MLP neurons of a small language model. Each row is named by its layer, matrix (down: output weights) and neuron, and shows model dimensions 304-399. Each number is 50 + 15 x the weight over its row's rms, rounded and kept within 0 to 99. A neuron's up and down rows have the sign that makes its largest values positive.
After each neuron's rows, "raises" lists the tokens whose logits its output raises most directly, leaving later layers aside.

L7.down475:41 44 47 49 28 40 64 42 30 30 59 68 32 66 72 61 49 57 52 47 41 39 91 39 59 41 27 67 35 34 36 61 54 33 41 49 30 34 72 37 25 44 47 66 84 70 27 36 70 66 51 42 69 33 31 62 59 54 53 73 38 52 23 32 68 70 43 14 62 84 80 34 45 62 64 49 43 33 57 46 54 59 32 62 59 42 51 37 50 59 56 57 61 48 57 82
raises: "ions", "ion.", "ion,", "arily", "gan"

L7.down29:56 70 32 38 57 47 44 58 27 38 56 71 59 50 56 49 30 43 41 55 36 74 50 41 72 66 30 41 59 45 58 50 49 75 41 77 56 31 46 56 63 14 57 33 41 27 52 69 75 68 71 48 14 89 57 56 31 48 50 48 50 68 60 27 60 45 34 70 36 68 36 44 50 50 60 53 32 67 16 56 42 60 63 49 50 55 41 44 31 48 75 55 60 30 59 40
raises: " times.", " times", " times,", "ello", " time."

L7.down1080:59 54 27 58 56 56 30 55 47 64 71 46 43 64 48 64 71 51 61 47 87 37 57 36 62 44 46 68 35 29 39 69 28 59 57 24 58 52 39 54 26 30 51 67 28 58 53 35 46 73 47 61 34 50 41 62 64 45 48 63 78 37 38 53 46 55 54 84 36 46 46 59 45 43 73 44 53 64 53 27 48 25 43 48 78 47 58 86 50 63 45 37 37 71 40 46
raises: "0)", "8)", "va", "2)", "4)"

L7.down286:63 47 57 78 52 31 55 38 43 71 32 48 38 16 54 64 85 48 55 66 37 63 67 50 66 35 42 50 49 62 58 39 41 69 54 50 71 58 47 46 61 48 64 62 51 25 65 56 39 39 59 45 14 38 53 13 32 55 60 44 26 45 69 74 04 50 57 42 56 32 48 50 41 38 64 47 47 57 45 40 21 43 30 45 33 46 56 51 27 47 54 74 24 43 50 47
raises: " of", "ends", " location", "aking", " zone:"

L3.down1217:26 63 51 44 35 39 40 42 39 34 54 39 61 43 53 43 54 37 82 70 44 33 35 40 46 44 68 66 51 77 51 55 53 38 55 63 37 57 62 53 32 26 54 51 53 48 50 50 60 66 47 66 54 56 45 52 38 68 29 42 52 41 66 35 48 48 52 29 68 51 24 50 31 35 68 47 40 36 49 48 52 49 23 43 35 81 45 51 62 76 49 53 21 56 69 46
raises: "aine", "ana", "ain", "ally", "ense"

L7.down565:57 48 48 56 41 76 44 66 48 63 59 62 56 53 60 55 55 48 50 53 52 47 48 42 62 60 36 64 54 37 21 78 51 54 08 50 45 65 56 24 65 55 48 58 48 99 46 57 65 71 58 46 49 46 40 55 30 34 33 66 55 55 46 82 62 62 41 35 37 52 59 63 43 63 51 52 46 46 60 55 62 30 61 52 56 61 42 27 38 66 52 57 42 65 43 37
raises: "ti", "eenth", " Championship", "ym", "ory,"

L7.down1041:59 41 45 52 40 57 66 68 26 33 66 58 59 51 55 61 48 60 59 45 43 30 67 39 57 54 56 35 53 48 42 50 27 42 37 52 71 53 42 30 86 43 44 39 66 53 43 63 55 55 53 63 56 73 56 29 38 78 51 21 45 72 45 64 85 31 57 56 53 39 51 21 85 35 46 54 29 55 59 55 24 33 48 52 67 42 33 17 43 67 56 28 76 34 57 50
raises: "cent", "h.", "cript", "k.a.", "%"

L7.down282:46 58 59 94 52 75 61 56 40 47 59 53 65 47 49 42 50 33 59 41 64 49 36 55 21 49 46 41 57 48 45 64 39 33 63 58 42 60 60 18 71 45 25 42 53 30 52 45 53 43 40 10 41 50 59 65 46 60 38 62 68 58 27 38 37 34 33 50 61 73 57 57 51 63 40 57 44 51 54 57 37 63 54 50 22 65 46 35 34 26 54 42 61 42 43 96
raises: " time.", " death.", "ive.", "ly.", "'."

L7.down238:12 41 49 49 47 35 75 51 61 31 71 40 54 49 72 53 11 60 56 80 59 60 47 50 62 28 74 33 36 45 46 42 71 40 71 36 65 43 30 73 45 79 43 62 54 32 54 49 27 51 63 26 45 64 57 48 47 53 84 24 65 30 32 57 42 55 56 37 58 57 53 16 57 48 56 62 23 41 50 61 36 70 42 41 45 49 50 51 39 64 69 62 46 31 47 51
raises: " world.", " scene", " world", " community.", " community"

L7.down1274:62 57 55 17 35 69 78 58 45 53 51 17 67 45 52 44 60 36 58 62 64 69 78 66 45 45 54 39 67 39 26 31 52 51 40 61 10 37 32 59 54 05 62 80 57 63 25 27 57 72 49 59 38 64 46 44 45 51 50 59 41 51 71 25 41 39 41 68 45 60 58 68 29 57 79 47 41 52 43 41 34 36 30 55 50 51 41 85 34 60 33 53 42 54 40 39
raises: "ings", "ings,", " example,", " case,", "ening"

L7.down279:64 49 59 26 37 46 51 69 77 63 20 71 73 66 37 46 31 83 31 43 49 37 70 63 50 57 58 65 39 61 50 21 76 58 32 73 47 55 57 44 29 30 39 55 30 29 67 64 30 32 70 32 44 50 41 66 49 70 53 27 44 52 48 44 47 57 45 52 59 29 47 66 71 49 46 36 64 66 59 47 54 54 48 63 52 75 55 61 52 47 70 49 56 52 57 42
raises: " ===", "yr", "hen", "ism", "ism,"

L5.down452:40 47 43 31 69 42 47 22 49 52 50 29 51 50 60 70 65 65 53 42 76 56 57 48 48 27 35 45 53 68 43 79 80 60 54 61 27 36 39 73 57 48 39 70 51 35 03 48 63 41 28 51 52 32 46 49 41 56 61 43 41 47 53 57 35 57 62 67 31 64 70 36 54 39 73 48 67 50 58 64 62 40 34 38 47 63 77 47 68 69 49 66 50 39 34 50
raises: " soon", "n't", "ps", " originally", " she"

L3.down199:56 36 35 57 60 54 56 76 67 68 46 29 56 68 25 73 48 40 36 63 64 54 54 32 47 47 61 77 47 54 54 56 45 31 76 43 47 87 65 54 54 50 56 52 40 51 26 27 25 21 62 40 51 46 61 50 21 57 61 43 09 60 65 46 48 71 72 49 53 37 58 46 27 65 73 57 50 53 69 33 73 38 39 53 50 49 51 51 67 71 44 64 32 47 43 52
raises: " of", "he", "ed", "s,", "pen"

L7.down382:34 27 69 56 47 47 79 30 42 67 70 45 72 48 81 70 49 46 60 48 41 44 75 64 43 54 51 33 39 56 53 27 55 20 56 56 55 42 51 63 43 74 40 54 61 47 52 05 71 44 35 64 48 26 39 33 11 51 66 39 51 49 27 39 37 44 41 27 72 39 62 68 70 55 70 43 65 39 26 59 63 57 44 40 56 43 82 64 51 35 64 51 37 55 54 55
raises: "n't", "==Background==", "ius,", "ger", "er:"

L3.down151:53 32 56 49 52 46 26 69 50 72 77 50 15 37 58 35 44 46 52 64 57 57 71 45 31 67 45 60 49 51 66 57 69 64 27 47 63 42 48 55 75 45 51 49 38 34 53 40 65 56 50 67 43 30 69 73 53 47 34 74 63 43 29 62 42 50 54 78 56 17 52 55 53 62 30 65 50 53 17 43 68 68 53 52 56 39 56 30 67 27 51 43 59 47 78 65
raises: "ment", "ment,", "ional", "ments", "ez"

L7.down23:55 48 42 35 34 46 48 32 40 67 47 52 62 47 56 56 65 44 40 57 34 46 80 53 29 35 33 74 48 36 46 43 15 47 31 45 72 65 49 15 48 43 47 54 48 37 49 88 44 54 65 61 46 63 68 40 13 57 45 37 52 71 54 36 65 45 74 47 60 65 46 44 48 57 50 41 80 47 56 42 55 42 63 45 48 82 51 58 57 51 58 38 59 51 41 53
raises: " \"S", " \"G", " \"O", " \"N", " \"M"

L5.down1196:69 18 51 42 66 45 45 59 33 21 48 39 62 43 42 40 54 43 57 32 45 45 43 38 84 71 38 53 31 55 20 32 34 47 11 53 55 36 62 67 72 71 64 53 33 52 53 99 53 56 58 52 37 40 52 52 45 36 48 48 79 46 53 21 74 50 35 28 37 46 50 58 54 41 44 27 49 39 47 51 40 18 23 27 87 13 35 53 31 62 46 50 22 47 39 27
raises: "ful", "urs", "re", "e", "re,"

L3.down438:00 53 77 50 42 53 64 27 56 74 55 80 27 55 36 50 62 41 48 66 43 38 24 61 38 36 57 85 41 20 43 70 47 54 36 64 40 73 42 63 68 64 30 40 25 47 58 58 70 26 50 38 67 52 43 40 52 30 73 57 39 51 46 55 64 28 38 66 50 61 59 30 62 69 55 37 42 53 49 52 57 54 10 53 49 47 64 67 34 52 70 58 66 51 56 24
raises: "″N", "n't", " however,", "da", "ered"

L7.down376:80 47 58 62 46 25 33 29 58 74 63 37 59 51 59 46 16 29 30 52 53 57 67 34 59 37 57 40 37 40 63 33 58 83 53 73 50 43 71 59 56 61 43 35 11 39 75 65 43 63 50 44 75 42 63 36 31 67 47 36 30 75 53 59 16 19 36 50 60 55 50 46 54 64 66 33 61 56 64 61 58 46 60 23 40 62 60 44 45 55 33 44 32 36 26 63
raises: " of", " Of", "pt", " history", "pen"

L5.down314:60 38 44 31 33 38 55 14 71 54 38 57 37 82 63 58 33 57 46 71 25 53 60 43 62 67 63 74 44 48 31 30 55 72 48 41 50 65 40 54 21 63 64 52 39 54 87 54 57 15 55 61 61 36 25 67 60 34 60 44 49 11 72 39 55 49 54 78 21 72 37 61 35 34 59 57 36 43 48 24 61 59 68 40 61 38 50 52 65 76 47 58 39 67 61 26
raises: " ==", " ===", " were", " are", " ===="

L7.down1122:58 74 43 41 55 28 60 57 90 58 59 51 72 44 69 39 53 57 18 34 35 32 64 43 47 46 57 46 73 69 52 69 51 34 46 50 44 17 31 41 30 71 45 49 67 49 45 42 79 64 60 52 65 17 48 62 53 47 66 26 44 79 39 60 66 78 63 57 52 36 70 69 43 64 33 17 44 54 50 53 68 63 64 22 47 47 44 43 63 53 44 36 65 55 45 49
raises: ".5)", ")}", "s)", ".9)", ");"

L7.down158:45 59 41 56 38 37 39 53 62 26 62 29 29 30 41 34 39 42 58 42 50 93 82 30 82 43 22 44 47 44 41 48 56 73 60 26 52 47 58 85 52 55 47 22 28 62 46 34 45 59 51 63 59 45 38 29 53 92 99 60 77 76 52 20 43 38 42 22 57 46 81 59 52 57 40 61 46 52 19 20 57 22 53 50 45 30 74 48 39 74 46 33 63 58 36 55
raises: "las", "now", "onserv", "ings", "night"

L7.down379:50 44 42 40 56 48 38 50 50 67 44 47 30 58 36 41 41 21 52 42 45 50 40 56 55 61 44 53 63 54 71 64 43 57 54 46 56 51 54 33 62 46 42 58 49 35 57 42 70 37 62 57 44 45 69 51 61 47 46 45 34 21 33 71 50 51 34 50 25 17 28 55 17 65 41 38 58 39 29 50 65 50 27 56 56 65 43 39 74 38 29 24 81 59 45 69
raises: "s", "s),", "s\"", "s'", "ars"